{"num_hidden_layers": 12, "hidden_size": 224, "num_attention_heads": 7, "norm_place": "pre", "norm_eps": 1e-05, "positions": "rope", "bias": "none", "init_std_down": 0.0, "optimizer": "adam_variant", "learning_rate": 0.00142, "beta1": 0.95, "decay_shape": "linear", "batch_tokens": 32768, "train_tokens": 251600000, "dataset": "wikipedia_en"}
MLP neurons of a small language model. Each row is named by its layer, matrix (gate and up: input weights) and neuron, and shows model dimensions 0-63. Each number is 50 + 12 x the weight over its row's rms, rounded and kept within 0 to 99. A neuron's up and down rows have the sign that makes its largest values positive.
After each neuron's rows, "fires in" lists the words (lower case) most often at its 100 highest values on Wikipedia text that the model never trained on.

L8.gate532:52 73 38 51 69 44 40 50 44 42 61 36 62 50 49 72 54 51 56 60 50 44 79 64 38 51 38 44 48 50 56 43 53 38 38 60 56 40 36 33 45 48 63 50 41 28 75 60 53 67 51 39 31 33 67 54 44 28 52 55 47 37 29 29
L8.up532:62 29 56 62 55 83 49 47 60 58 37 49 37 53 63 61 51 48 68 35 59 34 41 52 64 46 43 40 38 42 51 60 66 59 64 60 60 31 55 71 44 75 61 51 64 43 43 40 57 29 37 29 47 44 45 68 54 56 52 63 68 47 39 66
fires in: "2", "1", "3", "0", "direction"

L5.gate448:43 29 32 52 52 55 20 78 70 39 49 62 55 58 71 51 43 52 61 52 65 46 54 51 63 30 50 57 15 58 31 40 57 40 41 47 50 45 33 56 44 54 50 62 46 65 40 44 41 64 41 54 54 47 40 42 72 54 71 57 53 63 64 24
L5.up448:36 23 30 47 50 47 20 80 59 38 42 61 57 63 70 54 46 45 69 56 64 45 52 51 67 39 40 67 36 61 30 37 49 41 45 52 58 39 38 54 39 54 49 64 40 70 39 38 29 58 31 56 56 45 45 35 65 48 70 50 59 62 62 32
fires in: "a", "as", "an", "at"

L7.gate146:50 34 55 31 63 48 54 59 36 44 58 41 51 38 71 49 54 35 39 45 60 24 60 42 77 52 51 45 53 53 62 36 36 67 36 44 52 48 50 55 20 32 57 50 58 56 35 65 35 47 34 51 42 27 55 51 58 64 51 43 45 57 64 43
L7.up146:48 43 42 50 51 56 37 45 42 52 52 61 71 63 41 42 54 58 54 63 31 50 42 58 61 51 71 44 47 59 54 39 26 27 43 34 70 54 61 54 38 50 61 63 64 51 48 48 45 47 45 51 50 53 37 50 24 61 57 40 63 61 54 66
fires in: "railway", "railroad", "road", "ridge"

L8.gate241:35 44 47 58 51 56 36 64 61 62 35 49 52 42 55 71 55 50 48 49 46 29 59 49 62 47 48 75 31 53 60 56 61 48 46 48 65 43 58 32 49 18 52 25 59 63 43 46 65 62 38 37 48 42 37 12 51 56 52 47 39 60 45 33
L8.up241:41 50 57 46 36 50 25 27 32 54 52 56 47 45 42 46 66 44 25 67 51 76 28 64 57 59 39 48 50 52 34 56 46 36 21 33 35 59 30 47 31 41 45 32 42 57 52 54 45 47 52 64 26 47 28 54 53 63 56 32 43 45 53 63
fires in: "to", "which", "isbn", "that", "should"

L8.gate494:32 32 36 39 37 62 37 60 56 48 59 45 53 53 63 35 48 41 50 57 44 60 49 45 29 41 48 52 49 44 47 37 53 33 58 46 56 51 49 44 33 55 51 45 47 42 49 58 49 76 51 27 31 60 49 60 24 65 61 31 42 60 58 28
L8.up494:58 17 50 37 53 44 34 42 30 46 60 43 68 60 51 32 55 56 72 27 43 47 47 24 62 53 42 51 38 51 20 44 42 40 29 46 35 54 39 84 47 36 60 71 45 64 54 24 36 40 44 46 62 48 36 63 52 49 62 42 56 35 55 47
fires in: "a", "according", "as", "an", "at"

L7.gate489:12 52 43 66 62 62 55 65 47 63 59 55 48 59 52 34 29 31 49 56 67 65 38 43 44 50 40 50 33 56 59 31 46 33 52 58 64 54 55 44 53 36 58 53 37 62 47 66 43 48 28 60 53 60 40 41 30 51 74 51 52 57 48 54
L7.up489:62 76 78 40 64 53 37 67 57 56 78 57 56 37 56 49 51 55 51 29 42 58 70 44 59 45 62 53 33 41 61 47 49 45 61 52 32 58 69 62 52 56 54 36 35 39 52 39 46 29 49 27 57 57 57 48 27 48 54 46 47 69 27 50
fires in: "with", "of", "by", "to"

L8.gate122:45 47 58 60 45 49 58 59 48 51 77 44 56 59 59 56 58 49 54 40 23 44 49 70 46 47 57 50 29 42 49 45 54 27 49 13 83 33 49 60 36 42 56 37 54 60 49 54 63 33 51 40 63 56 55 38 69 62 66 48 60 44 47 52
L8.up122:40 55 35 64 37 52 23 49 40 49 62 47 24 29 64 44 55 49 32 36 24 47 44 66 42 50 58 35 35 32 55 48 52 75 60 66 52 74 49 40 62 38 50 54 41 46 61 45 57 34 45 41 47 59 49 41 47 64 42 34 46 48 50 54
fires in: "they", "who", "which", "court"

L8.gate14:36 26 35 56 34 54 61 51 59 62 41 37 51 55 66 38 48 46 43 21 67 79 31 70 53 58 20 48 54 51 53 38 54 47 39 40 48 68 70 38 41 61 45 40 39 54 47 40 58 52 43 45 38 40 60 35 40 49 62 33 55 13 20 53
L8.up14:59 39 61 59 63 42 54 64 66 48 50 49 62 59 37 62 59 58 40 46 65 48 46 45 62 34 32 58 76 24 39 59 38 34 55 51 52 50 47 66 51 59 75 46 57 66 54 55 48 44 49 23 44 60 43 68 40 61 60 58 44 54 52 53
fires in: "during", "in", "for", "of", "other", "both"

L3.gate408:42 55 26 43 56 52 49 57 79 77 55 58 60 75 71 47 73 76 69 36 44 30 58 43 55 27 58 58 46 61 26 59 40 45 47 45 50 41 35 46 54 53 43 59 46 35 33 46 45 43 38 29 40 41 51 70 44 51 47 39 51 38 48 32
L3.up408:16 54 33 35 44 54 56 46 67 61 59 48 55 84 65 46 64 60 82 39 48 35 60 43 62 46 47 52 59 56 27 61 51 52 53 63 57 35 31 48 34 61 35 52 48 42 42 44 41 64 38 44 56 42 61 69 39 73 45 51 51 37 56 20
fires in: "some", "many", "omega", "three", "several", "four"

L6.gate291:50 71 55 34 63 50 51 47 62 53 73 43 38 52 54 52 45 51 35 70 54 49 37 60 86 48 51 56 33 27 53 47 36 58 64 57 56 43 46 49 40 51 47 38 58 50 38 37 65 60 51 49 40 58 14 59 54 75 49 45 53 66 45 48
L6.up291:55 38 43 39 64 52 66 52 41 58 62 34 49 52 73 40 63 53 39 32 65 65 63 22 63 34 32 60 38 41 34 58 58 55 57 47 54 61 46 45 50 45 42 43 67 51 55 49 50 45 70 44 59 56 41 46 46 40 43 33 54 64 52 48
fires in: "national", "main", "professional", "international", "major", "majority"

L3.gate446:54 78 33 31 63 74 60 52 66 64 72 49 53 39 38 47 50 66 62 51 63 36 54 63 48 55 54 59 36 58 28 55 28 60 63 62 63 40 53 37 44 43 66 51 38 50 44 52 43 68 33 32 65 36 57 51 39 46 61 49 28 34 47 54
L3.up446:52 59 40 37 73 74 39 57 53 58 63 48 40 45 45 51 49 68 48 49 66 41 64 54 42 53 60 72 25 46 46 64 53 69 62 39 36 50 37 39 65 48 44 59 46 54 47 62 32 52 38 36 57 45 46 74 42 42 55 50 54 42 76 49
fires in: "more", "many", "both", "some", "other"

L8.gate410:31 32 25 27 75 48 35 43 64 42 58 39 49 46 62 31 49 51 55 20 63 38 59 62 52 54 33 61 33 44 49 43 52 48 59 57 59 58 30 67 38 31 41 31 59 42 57 53 43 51 32 42 47 41 35 51 49 34 46 52 33 54 54 46
L8.up410:56 47 68 49 51 45 31 48 16 74 43 36 31 53 51 57 46 51 39 60 89 34 62 78 83 57 42 47 47 42 42 43 26 36 56 37 48 31 55 36 57 44 30 51 63 51 52 43 58 52 63 59 52 40 30 45 37 40 67 52 51 49 42 52
fires in: "to", "not", "of"

L8.gate112:33 55 36 43 48 79 49 72 39 55 57 48 54 29 51 32 43 39 66 20 52 47 63 46 35 38 39 67 56 27 54 58 56 63 37 57 56 46 42 24 47 66 74 47 34 53 51 59 64 50 55 42 41 56 67 69 34 64 58 27 60 50 38 58
L8.up112:49 44 72 67 35 55 59 58 21 44 52 34 71 40 54 54 52 60 38 53 60 56 56 51 63 41 74 47 38 50 33 59 21 75 60 51 50 54 59 47 42 51 64 60 42 56 57 56 30 66 27 50 39 44 59 39 42 48 68 32 27 66 49 37
fires in: "in", "during", "n", "spent", "after"

L8.gate359:39 48 37 57 61 71 55 25 50 34 42 49 46 46 64 40 48 35 58 59 53 51 57 51 52 54 51 68 49 67 44 40 57 29 52 48 59 47 28 52 46 39 52 36 48 29 80 48 38 62 37 28 54 37 55 29 52 36 45 62 38 54 42 43
L8.up359:49 40 87 69 44 38 45 43 50 50 51 39 53 56 52 65 40 43 47 49 67 42 53 45 45 71 51 59 44 59 38 50 82 58 39 67 48 41 34 55 53 68 63 49 44 62 56 69 41 45 61 26 43 47 37 50 48 50 44 46 50 59 47 56
fires in: "well", "2", "1", "k", "6", "8"

L6.gate226:52 38 42 39 69 49 35 59 61 46 35 50 45 58 53 61 35 46 41 23 46 54 45 63 49 27 19 61 34 46 39 49 48 32 44 55 51 60 40 52 49 44 53 45 75 45 58 42 65 42 54 61 47 53 35 48 42 54 66 49 68 58 32 55
L6.up226:46 41 70 41 42 59 43 46 55 57 45 40 59 82 48 59 50 76 56 60 55 40 55 35 59 29 42 85 46 33 37 46 38 69 62 63 43 59 51 61 51 49 52 35 56 68 32 54 48 57 42 47 73 56 56 27 35 52 61 79 44 45 53 61
fires in: "to"

L8.gate466:58 43 28 41 66 56 57 60 63 80 73 54 52 77 59 35 34 53 56 53 51 45 42 70 34 53 59 54 54 49 38 49 53 35 71 40 37 65 60 52 50 47 64 40 32 53 46 37 59 39 51 53 50 51 58 40 49 36 69 63 68 56 43 60
L8.up466:48 49 51 48 34 40 27 53 62 51 53 67 61 36 50 28 45 48 52 77 56 39 46 58 52 55 48 68 68 43 62 46 63 33 54 61 73 72 48 41 29 42 40 72 32 65 47 55 46 45 29 31 27 65 50 42 27 53 41 49 48 59 56 46
fires in: "new", "as", "twice", "two", "twin", "first"

L8.gate496:48 49 47 67 56 76 39 60 40 51 40 64 28 71 49 68 52 41 57 50 52 55 55 61 59 40 49 58 33 52 29 33 64 44 48 45 57 72 71 51 54 26 67 40 62 40 50 51 56 57 55 57 42 57 54 50 55 58 52 71 61 60 56 49
L8.up496:59 46 48 57 46 62 66 49 76 74 32 66 44 50 82 41 54 59 47 58 52 38 50 38 60 61 47 54 38 28 34 46 51 58 54 36 50 59 64 56 49 57 74 46 43 54 53 62 79 36 26 71 68 53 27 49 60 46 52 38 53 54 41 64
fires in: "to", "on", "with", "in", "for", "about"

L6.gate372:42 53 47 44 48 63 48 68 67 61 56 51 43 49 59 38 53 52 53 31 35 36 72 63 59 36 49 46 52 43 64 39 44 42 49 49 30 66 44 56 36 36 61 57 32 43 46 47 54 76 34 46 46 54 62 30 55 80 49 75 55 55 47 40
L6.up372:60 50 55 48 41 43 57 57 17 34 52 69 41 63 53 53 40 46 49 59 46 35 46 66 41 56 73 69 47 64 50 54 32 31 32 37 45 34 47 61 58 64 51 56 42 30 19 56 44 58 53 46 66 51 69 58 41 53 57 58 51 35 74 40
fires in: "railway", "railroad", "one", "younger", "oldest"

L8.gate492:30 65 32 51 58 60 39 61 61 64 63 39 51 37 42 42 56 33 55 30 67 59 34 66 69 39 36 52 48 37 53 65 30 55 59 44 54 58 59 55 53 67 41 41 50 51 44 57 30 58 46 51 59 45 25 44 56 37 65 26 44 54 43 49
L8.up492:59 37 42 47 54 46 63 48 52 52 56 42 73 55 49 53 51 59 45 37 43 34 43 45 52 46 48 26 66 75 69 29 41 58 58 44 45 57 71 57 36 64 39 12 64 51 37 43 39 55 44 68 41 52 40 48 75 34 53 54 47 47 34 45
fires in: "an", "none", "affirmed", "occupation", "backing", "medal"

L8.gate478:67 73 23 32 66 64 35 69 54 47 59 37 59 67 65 63 56 44 41 51 64 52 59 38 61 22 70 26 35 58 54 48 46 28 44 47 68 27 44 41 48 35 44 31 38 34 61 40 40 38 54 36 48 40 21 51 52 83 63 54 41 53 45 61
L8.up478:36 64 57 43 42 50 45 78 59 40 51 26 37 73 35 78 47 51 41 44 57 54 45 35 47 45 60 31 51 53 74 47 36 58 45 64 49 43 56 44 49 48 45 28 69 74 47 46 50 33 58 58 61 62 53 33 45 52 53 44 48 30 55 59
fires in: "which", "that", "who", "ex", "palatasi"

L5.gate203:62 63 71 24 57 47 62 46 50 35 58 61 47 45 61 47 33 56 61 52 62 37 67 46 57 40 61 49 40 48 38 59 57 48 44 44 40 69 40 52 42 38 46 31 39 42 36 55 71 65 59 57 54 50 23 42 62 48 44 51 44 52 55 53
L5.up203:63 47 61 48 57 43 66 17 53 54 52 50 61 39 54 48 55 46 55 39 72 28 67 39 51 57 60 53 64 65 36 74 48 60 56 33 50 56 36 44 54 49 48 33 45 55 60 55 47 60 58 45 66 41 39 48 56 43 38 50 71 40 39 58
fires in: "final", "public", "continued", "programs", "international", "national"